{
  "head_dim": 128,
  "norm_place": "pre",
  "rope_fraction": 1.0
}
MLP neurons of a small language model. Each row is named by its layer, matrix (gate and up: input weights) and neuron, and shows model dimensions 389-452. Each number is 200 + 30 x the weight over its row's rms, rounded and kept within 0 to 999. A neuron's up and down rows have the sign that makes its largest values positive.
A block is one neuron, or neurons of one layer that tend to fire together. After each block is what it responds to, as a language model described it from the Wikipedia text at the highest values.

L13.gate210,239,238,205,218,193,204,196,188,248,190,243,203,218,261,213,208,207,163,246,211,174,228,204,206,234,215,207,156,161,234,199,185,160,172,207,165,190,223,203,181,167,153,169,197,216,205,208,179,155,196,210,185,171,161,203,217,223,208,223,228,220,194,165,196
L13.up210,243,178,167,184,209,192,263,148,163,199,194,198,227,211,221,221,163,197,231,175,199,227,235,159,200,202,232,231,206,236,227,188,193,251,198,191,206,245,290,181,230,177,230,257,193,188,207,179,163,197,213,208,167,162,156,198,159,189,147,178,196,234,167,120
L13.gate356,226,217,199,222,223,209,187,196,195,245,196,210,234,272,167,177,173,140,203,227,206,183,209,186,173,223,142,189,192,167,187,142,175,204,211,136,240,182,194,211,226,226,182,191,201,194,195,189,201,177,186,191,209,206,130,209,234,135,192,165,147,127,252,156
L13.up356,246,202,196,190,193,197,176,184,227,259,182,220,235,188,170,210,192,150,158,176,174,260,157,197,182,208,193,231,208,193,194,170,183,270,132,219,176,222,202,194,225,201,166,231,174,228,240,217,188,222,230,171,216,207,155,239,218,234,148,187,195,199,205,173
L13.gate426,213,246,198,252,223,235,172,195,192,175,145,199,168,185,208,217,207,227,132,213,234,175,227,214,213,267,229,214,177,209,228,194,151,181,177,200,192,194,219,268,220,244,215,200,160,197,223,186,167,179,204,246,213,200,200,199,231,199,150,174,203,209,279,197
L13.up426,250,188,161,245,236,183,197,205,220,149,192,219,186,216,201,221,222,159,174,200,219,222,208,215,210,257,236,218,112,244,210,243,166,137,180,186,212,254,217,212,188,216,154,291,179,201,223,259,178,198,216,257,233,220,192,172,160,238,128,191,193,187,181,205
L13.gate508,154,232,161,226,228,203,163,148,233,262,171,161,199,154,157,214,184,192,256,213,239,165,170,208,148,179,212,176,169,158,165,120,179,206,232,208,167,158,158,190,263,210,220,199,173,190,245,250,164,235,162,196,171,165,225,207,202,217,182,166,199,249,182,183
L13.up508,250,212,210,201,231,203,205,175,240,222,169,204,147,193,194,192,193,200,203,154,188,227,180,148,224,162,181,196,222,176,226,153,194,159,171,175,182,157,229,183,215,146,175,254,191,183,228,169,154,221,242,162,243,211,210,224,166,218,218,229,227,185,176,202
L13.gate524,180,159,176,214,206,217,174,187,195,224,218,237,215,204,161,187,165,196,242,173,215,198,253,168,211,202,224,167,124,181,210,131,85,160,222,179,158,163,231,233,183,187,206,195,243,131,179,201,184,182,152,277,161,199,208,229,137,246,170,192,220,205,217,195
L13.up524,216,210,252,224,163,194,209,190,210,160,203,235,210,143,199,236,254,190,233,222,151,188,201,213,237,201,164,210,240,165,212,208,172,206,142,172,211,165,208,258,240,238,153,218,191,226,204,213,210,203,184,207,232,182,226,217,170,200,234,124,208,197,184,207
L13.gate679,183,232,190,215,217,192,217,175,187,222,155,198,198,176,230,258,150,211,170,171,253,219,191,204,167,232,265,197,187,210,227,177,176,163,200,163,177,149,166,202,240,207,179,231,209,141,224,181,154,172,195,197,171,233,246,186,236,195,116,216,221,203,250,178
L13.up679,186,186,192,269,206,238,197,212,237,203,199,189,176,228,212,155,221,215,173,166,199,163,152,158,229,224,164,212,183,206,182,229,255,208,176,129,156,193,173,272,213,238,164,213,180,211,181,182,221,198,216,196,236,140,170,202,222,223,206,169,148,195,223,215
L13.gate895,244,191,209,279,238,241,223,168,240,255,229,223,192,199,222,195,199,163,159,200,137,222,197,213,231,157,233,181,186,174,165,204,205,142,181,207,277,239,134,207,162,199,182,240,237,212,189,219,190,220,193,172,241,178,222,191,175,202,166,219,192,176,219,156
L13.up895,212,254,178,200,171,201,211,201,200,194,229,217,236,170,161,208,198,201,172,178,234,184,173,235,167,224,208,223,239,175,211,178,154,139,182,164,225,143,176,168,175,227,169,236,176,144,226,225,150,199,244,195,178,167,151,187,206,171,198,221,205,208,207,179
L13.gate1058,211,193,169,218,224,174,222,207,232,183,196,222,153,251,183,201,269,169,159,205,179,205,215,181,191,210,167,189,184,181,185,157,174,173,184,257,182,172,194,271,242,204,197,226,205,181,188,191,211,208,205,207,211,214,200,217,209,206,158,175,237,183,222,197
L13.up1058,216,174,222,196,191,155,201,251,229,204,174,184,212,239,216,234,214,99,172,214,242,223,232,213,183,194,163,155,194,154,193,175,153,187,203,177,171,234,164,173,194,234,239,263,181,219,171,201,211,204,217,188,197,220,158,199,187,201,171,211,176,242,219,197
Last word of a sentence-opening adverbial phrase, just before the comma and main clause, e.g. In 2008, At 2080 ft above sea level, In this layout.

L2.gate19,174,155,222,239,232,171,147,271,189,227,196,184,222,153,212,154,187,186,205,187,201,228,161,181,200,198,177,205,208,208,200,173,197,211,198,208,188,192,209,233,219,183,205,233,194,161,215,161,162,235,163,162,146,213,174,204,216,238,196,202,184,206,228,203
L2.up19,180,184,228,230,214,193,172,173,225,158,213,198,168,193,175,165,164,224,190,212,182,222,243,228,214,222,226,216,200,151,207,200,201,203,220,176,198,188,216,190,231,159,210,221,159,226,210,210,155,184,147,226,195,204,142,186,216,164,222,228,206,227,216,213
L2.gate252,197,192,228,197,191,178,201,185,173,222,161,193,224,216,192,203,244,220,217,223,240,197,266,219,233,200,180,202,232,186,229,132,178,229,202,189,208,212,232,203,227,173,255,215,187,162,158,230,161,174,174,175,180,196,169,190,245,162,149,214,220,183,214,182
L2.up252,190,216,258,169,145,131,195,217,180,194,165,210,216,144,168,220,142,207,208,211,210,173,177,209,219,216,214,193,186,167,246,236,191,258,204,225,164,209,184,200,220,199,206,269,188,242,195,188,195,177,220,184,216,210,222,110,193,168,157,203,195,226,228,180
L2.gate318,204,188,195,141,203,172,193,242,215,209,180,148,191,213,184,222,169,190,200,175,258,225,177,231,207,215,200,168,173,193,216,220,144,154,193,220,180,277,190,211,182,169,144,136,240,198,221,226,187,193,185,206,175,179,204,160,182,168,202,140,170,164,252,185
L2.up318,232,180,215,185,173,200,242,271,223,203,230,229,223,220,162,217,208,241,221,155,233,246,186,205,231,203,246,221,238,234,232,189,240,182,205,157,202,212,168,223,236,194,221,222,223,171,197,94,181,147,199,200,214,249,173,155,230,180,185,187,214,270,233,177
L2.gate905,192,245,231,193,228,216,200,243,102,201,221,178,204,162,188,243,202,216,178,234,233,186,191,236,156,221,199,193,230,165,203,220,201,249,184,190,171,185,220,225,209,171,226,197,220,226,207,252,170,187,150,184,161,202,223,185,153,186,178,210,238,159,187,221
L2.up905,211,192,221,231,170,210,194,245,158,132,192,138,162,188,243,191,204,210,174,198,197,194,195,240,219,163,204,192,212,186,241,184,182,205,217,171,210,240,216,215,238,191,191,244,229,179,153,219,186,261,218,167,184,228,175,184,232,185,228,185,245,213,203,210
L2.gate994,213,194,167,188,200,154,219,181,234,237,204,164,197,214,238,181,181,210,142,243,230,161,225,153,203,175,179,201,195,261,235,214,156,217,170,173,164,181,242,190,145,236,252,186,175,239,205,216,143,181,235,193,160,204,176,205,206,144,234,165,218,176,209,176
L2.up994,164,168,248,184,134,190,213,245,164,183,258,188,258,260,227,204,218,248,180,183,219,179,164,193,204,176,161,224,168,199,161,170,208,206,210,230,213,240,226,215,174,266,233,198,184,216,175,185,154,200,213,246,188,235,226,155,148,221,211,190,228,188,211,225
L2.gate1215,204,194,235,225,154,183,200,195,178,191,195,204,224,203,211,161,234,123,214,279,236,196,206,216,221,136,202,242,195,209,252,238,144,192,224,190,177,217,207,235,168,211,195,181,192,172,191,202,235,163,191,182,206,224,200,213,225,207,209,179,217,244,177,182
L2.up1215,161,226,187,220,190,207,147,246,148,212,196,224,216,179,225,209,215,164,241,148,226,233,295,191,159,207,216,238,199,193,220,137,177,217,230,234,159,287,252,197,184,200,239,190,163,197,168,189,239,249,175,230,238,245,228,144,203,129,252,222,212,208,159,156
L2.gate1263,253,202,207,204,127,202,185,167,205,202,218,203,193,169,201,229,186,204,209,231,202,212,236,158,205,196,157,207,214,156,163,206,270,202,192,194,157,180,255,217,225,234,119,232,185,190,233,236,185,195,180,228,240,173,167,175,141,230,152,172,216,253,185,203
L2.up1263,224,182,164,166,213,196,217,246,136,200,223,148,206,175,132,240,142,225,231,242,249,199,215,209,204,235,214,206,170,222,234,199,219,252,127,191,225,187,216,209,168,198,145,159,197,225,239,217,219,216,150,240,187,248,191,144,156,187,182,196,208,248,214,177
L2.gate1287,221,222,205,222,195,149,254,271,237,309,185,245,170,221,185,230,184,186,245,263,211,246,165,145,220,187,204,170,164,158,214,186,191,230,183,201,194,177,123,188,220,223,204,220,160,215,290,179,137,166,207,218,173,213,210,208,224,224,120,169,199,190,187,210
L2.up1287,183,245,176,220,225,194,180,264,235,190,195,191,283,176,213,227,214,249,250,220,189,184,189,185,163,177,194,229,230,234,183,203,124,203,198,213,206,162,207,183,274,249,222,150,149,208,157,180,148,192,182,213,191,209,188,135,258,194,154,233,247,240,206,250
Mostly "of" right after Institute, Department, Minister or Court in formal names (Institute of Technology), plus "total of", "age of", and colons in infobox fields.

L7.gate932,221,228,235,220,200,218,155,234,227,214,179,186,201,205,166,219,218,244,189,198,225,178,236,206,186,197,162,179,209,185,187,187,170,215,233,190,200,192,218,186,188,158,165,155,187,171,215,184,185,229,203,210,228,146,252,242,188,195,251,204,191,130,185,117
L7.up932,166,195,219,159,175,178,162,221,213,221,203,152,207,160,197,207,207,241,224,214,178,165,234,169,219,162,189,248,251,210,264,237,229,234,173,171,189,166,208,208,195,218,199,187,157,171,194,221,190,196,208,179,165,201,221,159,179,166,219,142,199,238,162,182
Words stating a person's life events or status, mainly born (often in parentheses), died, married, killed, imprisoned, vaccinated, plus "of" in "As of" and "people of".

L2.gate34,184,159,150,190,155,235,201,227,206,208,191,186,234,217,219,237,225,202,187,217,180,146,133,253,211,240,169,227,242,241,176,186,226,214,168,235,181,208,162,220,187,187,192,212,232,166,216,209,191,200,196,212,191,230,172,151,217,127,218,245,175,192,242,176
L2.up34,238,197,192,205,189,192,132,216,241,178,157,270,180,231,207,187,151,228,214,204,189,216,193,215,212,210,244,207,211,176,176,172,199,206,142,199,193,196,230,201,201,105,179,146,212,184,185,214,170,212,193,209,240,209,238,203,184,210,214,201,157,162,175,225
L2.gate75,207,144,208,170,229,199,236,141,181,186,163,202,192,278,207,261,211,220,217,226,198,244,218,237,205,207,217,218,190,184,180,218,166,196,164,218,233,155,237,261,186,239,163,204,193,144,175,243,155,198,152,198,157,165,206,197,185,259,201,187,203,209,183,175
L2.up75,175,169,171,224,160,219,194,254,160,194,157,176,196,210,180,225,189,186,209,179,206,241,169,188,187,208,166,233,192,179,202,198,204,231,159,204,200,201,151,262,233,145,217,227,235,210,243,167,154,196,230,222,191,201,195,149,213,215,178,205,209,217,193,237
L2.gate184,213,132,187,170,246,211,245,199,217,239,162,191,141,249,172,188,196,231,233,145,208,197,179,198,212,196,187,148,180,199,203,208,212,233,172,210,193,180,141,146,206,271,178,165,187,210,237,240,174,162,169,202,175,233,176,220,202,210,154,192,149,228,196,219
L2.up184,184,118,209,169,202,258,216,209,216,209,189,161,143,251,194,202,187,233,221,168,169,177,207,232,204,166,202,161,189,220,136,173,232,198,155,205,177,177,184,157,185,265,220,150,203,241,255,226,218,202,195,238,183,204,194,230,200,188,171,207,187,226,189,221
L2.gate538,187,193,218,204,182,164,200,160,165,241,162,193,175,222,187,243,218,234,170,210,211,194,190,246,170,215,140,166,195,249,227,216,243,201,164,256,210,175,222,214,188,185,215,270,239,204,206,183,213,193,209,276,192,238,155,207,182,175,177,237,188,177,239,213
L2.up538,181,187,225,236,195,151,209,215,201,223,186,208,218,189,202,213,172,193,190,183,202,211,211,234,186,201,129,170,191,254,187,247,281,249,216,249,217,228,243,244,201,200,185,243,247,246,219,154,217,211,207,220,181,245,199,165,189,188,200,249,174,176,201,188
L2.gate599,202,115,182,216,185,154,150,220,172,208,208,177,225,239,167,187,196,216,217,225,210,206,167,247,200,239,172,205,186,164,275,172,237,225,213,146,233,200,171,209,226,165,204,181,187,193,235,193,206,150,141,245,140,178,250,152,155,227,194,184,187,203,178,206
L2.up599,234,196,179,180,208,202,215,230,218,202,162,207,204,229,207,245,184,237,240,225,220,184,194,195,224,191,204,211,181,192,165,202,216,186,227,201,165,178,177,238,166,173,138,225,216,107,238,168,172,191,211,267,159,204,185,162,232,234,229,205,173,238,226,182
L2.gate638,206,215,211,221,185,172,164,266,220,246,200,236,215,219,277,257,192,201,206,219,153,171,184,172,202,167,226,200,160,199,217,194,192,165,208,235,215,226,242,206,277,209,165,225,189,152,187,189,205,201,237,188,178,149,221,124,197,211,204,247,212,281,231,189
L2.up638,186,247,215,214,191,218,198,180,201,134,207,176,229,210,191,186,174,244,240,229,256,202,219,209,184,228,198,199,179,218,151,196,174,164,160,242,159,180,189,186,156,246,148,169,215,183,192,231,225,206,188,168,215,205,218,197,215,147,194,209,167,218,214,221
L2.gate723,162,263,256,217,157,186,198,195,223,255,145,223,189,192,172,204,205,158,203,196,249,165,224,177,201,187,180,184,196,230,178,218,234,196,181,197,183,238,186,158,249,166,207,208,196,156,203,187,189,158,194,200,226,197,240,186,180,171,171,232,240,223,222,195
L2.up723,244,184,191,256,181,179,210,175,171,145,201,147,180,224,138,255,201,226,178,254,194,239,192,171,235,228,158,216,179,209,189,199,211,189,170,221,214,224,171,209,187,250,136,197,193,178,223,204,185,207,164,181,193,164,156,261,151,192,228,200,171,214,228,189
L2.gate996,225,143,218,210,202,148,204,213,190,197,166,151,182,222,182,184,223,151,180,124,211,206,193,182,226,151,237,162,235,185,290,153,220,184,204,199,181,197,230,222,215,217,160,241,190,176,184,165,247,223,231,225,157,242,207,164,147,151,219,166,206,219,202,197
L2.up996,210,180,195,120,158,204,208,213,203,222,213,170,233,220,199,189,205,230,168,211,191,146,157,218,207,180,208,233,196,202,179,226,220,172,218,230,172,164,202,238,190,201,231,216,208,234,146,228,161,169,205,206,161,237,238,172,183,191,208,244,184,188,185,183
Mainly the word war, especially in "the war" or named wars like Civil War, plus Navy, armed, missile, fleet and loosely Railroad or Bronze in tables.

L2.gate320,183,187,155,201,217,204,219,209,174,214,235,207,210,175,217,225,182,184,188,161,177,151,267,230,235,130,196,217,199,210,192,205,184,201,170,184,155,164,194,216,185,168,248,198,249,184,185,159,209,223,212,252,221,228,185,240,221,208,210,209,262,268,223,187
L2.up320,207,227,231,234,182,179,254,162,204,162,219,251,180,188,220,261,182,224,189,254,169,149,200,225,187,185,136,136,201,135,182,209,188,187,214,160,167,168,165,190,230,178,228,204,232,150,224,236,231,201,177,183,197,200,203,259,192,189,190,176,251,219,139,185
L2.gate325,255,206,192,259,178,192,215,189,189,182,251,201,237,184,208,167,173,192,202,206,194,198,233,201,224,149,206,153,241,258,168,152,201,224,233,251,209,153,157,207,231,212,225,217,206,191,216,154,183,153,182,216,160,229,158,221,225,161,219,242,249,181,171,207
L2.up325,182,223,165,192,176,206,192,185,198,174,234,220,227,180,198,159,209,195,186,276,217,218,175,177,219,189,215,234,229,221,211,186,171,221,229,233,217,146,150,202,195,204,201,245,223,228,212,172,206,230,167,216,177,189,175,193,184,158,203,210,198,211,205,201
L2.gate497,185,202,183,179,228,148,231,264,214,181,213,224,227,255,167,222,209,155,198,212,209,202,182,241,219,230,185,175,190,222,192,232,170,247,186,188,194,224,223,195,193,200,184,193,190,134,138,222,188,194,231,231,166,180,185,199,102,189,266,258,200,253,178,133
L2.up497,200,167,229,223,184,182,261,198,217,219,211,218,206,182,222,217,235,192,181,190,236,205,201,228,155,220,204,183,231,251,237,158,174,207,194,172,207,204,221,205,194,204,217,189,254,168,184,201,236,190,253,181,140,196,185,193,197,172,215,247,205,259,250,152
L2.gate611,168,221,198,173,230,219,162,193,212,189,187,184,216,228,216,233,223,208,215,210,195,229,181,184,220,169,213,239,229,188,169,226,190,189,191,182,194,174,154,200,183,195,228,162,187,168,186,187,196,256,149,230,183,210,220,172,186,132,184,204,224,190,152,179
L2.up611,197,206,193,127,191,207,223,205,243,167,273,247,213,166,196,177,199,170,230,188,218,177,173,226,220,157,209,248,216,249,183,239,197,144,154,172,232,250,217,221,193,265,230,152,192,191,219,175,209,228,166,221,200,206,219,232,201,200,155,186,174,212,120,217
L2.gate675,217,155,170,218,209,154,178,227,197,149,229,162,189,216,221,180,176,198,213,256,198,213,235,223,211,193,255,234,167,218,259,223,155,127,219,176,217,158,207,171,210,221,222,153,208,178,181,188,215,161,193,271,155,231,232,171,198,241,117,180,213,196,179,234
L2.up675,195,139,187,146,226,193,216,209,255,226,241,208,211,179,148,254,234,306,226,173,201,247,223,219,165,142,194,246,191,222,198,248,226,176,171,210,144,186,208,223,207,231,186,210,248,203,208,184,199,199,188,238,236,188,200,125,129,181,220,260,179,219,175,240
L2.gate743,220,182,196,192,180,184,176,197,212,157,217,221,210,207,181,198,235,240,259,177,187,259,230,212,197,162,172,137,215,248,187,210,184,200,200,163,179,191,201,183,219,193,167,168,229,127,211,192,154,252,130,266,172,181,213,234,193,212,181,193,185,205,193,191
L2.up743,209,187,144,168,194,189,165,223,179,215,167,219,164,174,191,195,184,177,161,201,234,272,230,154,183,180,237,208,162,188,242,193,192,229,214,232,219,109,268,197,158,207,191,250,196,188,265,133,222,213,224,205,162,194,216,142,117,278,215,219,204,174,170,220
L2.gate803,217,162,207,187,200,158,216,195,194,231,196,197,250,158,204,237,214,237,281,205,229,203,202,210,197,223,224,217,184,176,163,207,130,181,158,170,191,187,228,178,200,221,180,211,170,216,185,231,223,199,185,159,171,219,197,103,207,144,210,198,185,166,222,154
L2.up803,283,212,199,191,212,176,232,205,241,222,189,226,247,151,240,230,181,210,216,203,222,221,176,221,248,198,206,182,231,154,240,176,136,193,180,139,143,236,219,171,196,173,203,171,136,197,222,243,124,241,174,245,160,188,204,110,188,163,165,225,163,190,201,194
L2.gate1217,192,198,205,270,207,186,216,169,206,199,190,175,226,178,212,199,164,227,207,245,163,180,234,156,189,209,175,217,166,124,222,210,161,208,180,165,235,172,207,182,182,149,269,189,169,195,211,186,156,223,210,201,189,224,180,178,254,206,141,133,155,158,216,216
L2.up1217,193,153,211,221,217,221,218,158,205,249,173,209,176,188,219,165,193,203,230,192,208,194,197,216,235,227,189,164,209,241,253,205,198,212,181,188,183,203,179,192,247,216,145,227,184,196,241,202,140,172,220,233,220,226,254,208,191,216,178,212,154,217,230,254
Words about marriage, family and social categories in biographies and census text, especially married, plus wife, daughter, women, children; sometimes founded or opened.

L7.gate872,250,202,249,200,196,214,185,235,208,152,204,180,205,217,293,242,239,234,188,199,207,200,177,222,213,221,214,98,231,125,225,196,182,223,209,156,142,187,159,213,174,225,193,206,204,165,204,206,178,219,222,244,138,198,237,177,208,186,172,226,193,208,145,188
L7.up872,177,232,244,203,214,207,153,215,246,167,193,172,185,189,221,159,162,201,191,210,240,229,163,195,226,235,157,143,239,146,163,142,218,166,231,179,168,209,204,209,204,194,222,221,162,177,155,173,242,201,205,263,219,170,181,210,131,215,115,218,204,217,192,146
Fires on word pieces inside names and uncommon words (deFor-est, D-rom-ore, congr-at-ulates, Sab-at-ino), and on War in World War or War Department.

L7.gate1050,171,234,244,235,185,171,171,223,207,180,183,193,155,209,213,245,207,215,227,196,207,225,234,225,165,235,190,198,225,201,212,197,179,217,202,175,251,147,213,206,211,206,138,195,262,230,230,148,249,163,159,185,160,154,159,195,187,197,209,205,218,200,247,213
L7.up1050,212,240,165,191,189,206,218,227,226,193,196,187,192,192,230,217,190,169,163,168,264,206,183,230,202,240,186,148,188,248,185,231,183,200,187,193,199,201,204,215,221,190,207,194,212,186,201,215,163,186,252,170,182,221,166,203,221,150,192,229,199,172,207,195
Middle tokens of multiword proper names and set phrases, mostly "of" or "for" after heads like Ministry, Centres, Foundation, Certificate, as in Ministry of, Heart of; also World War, in return for.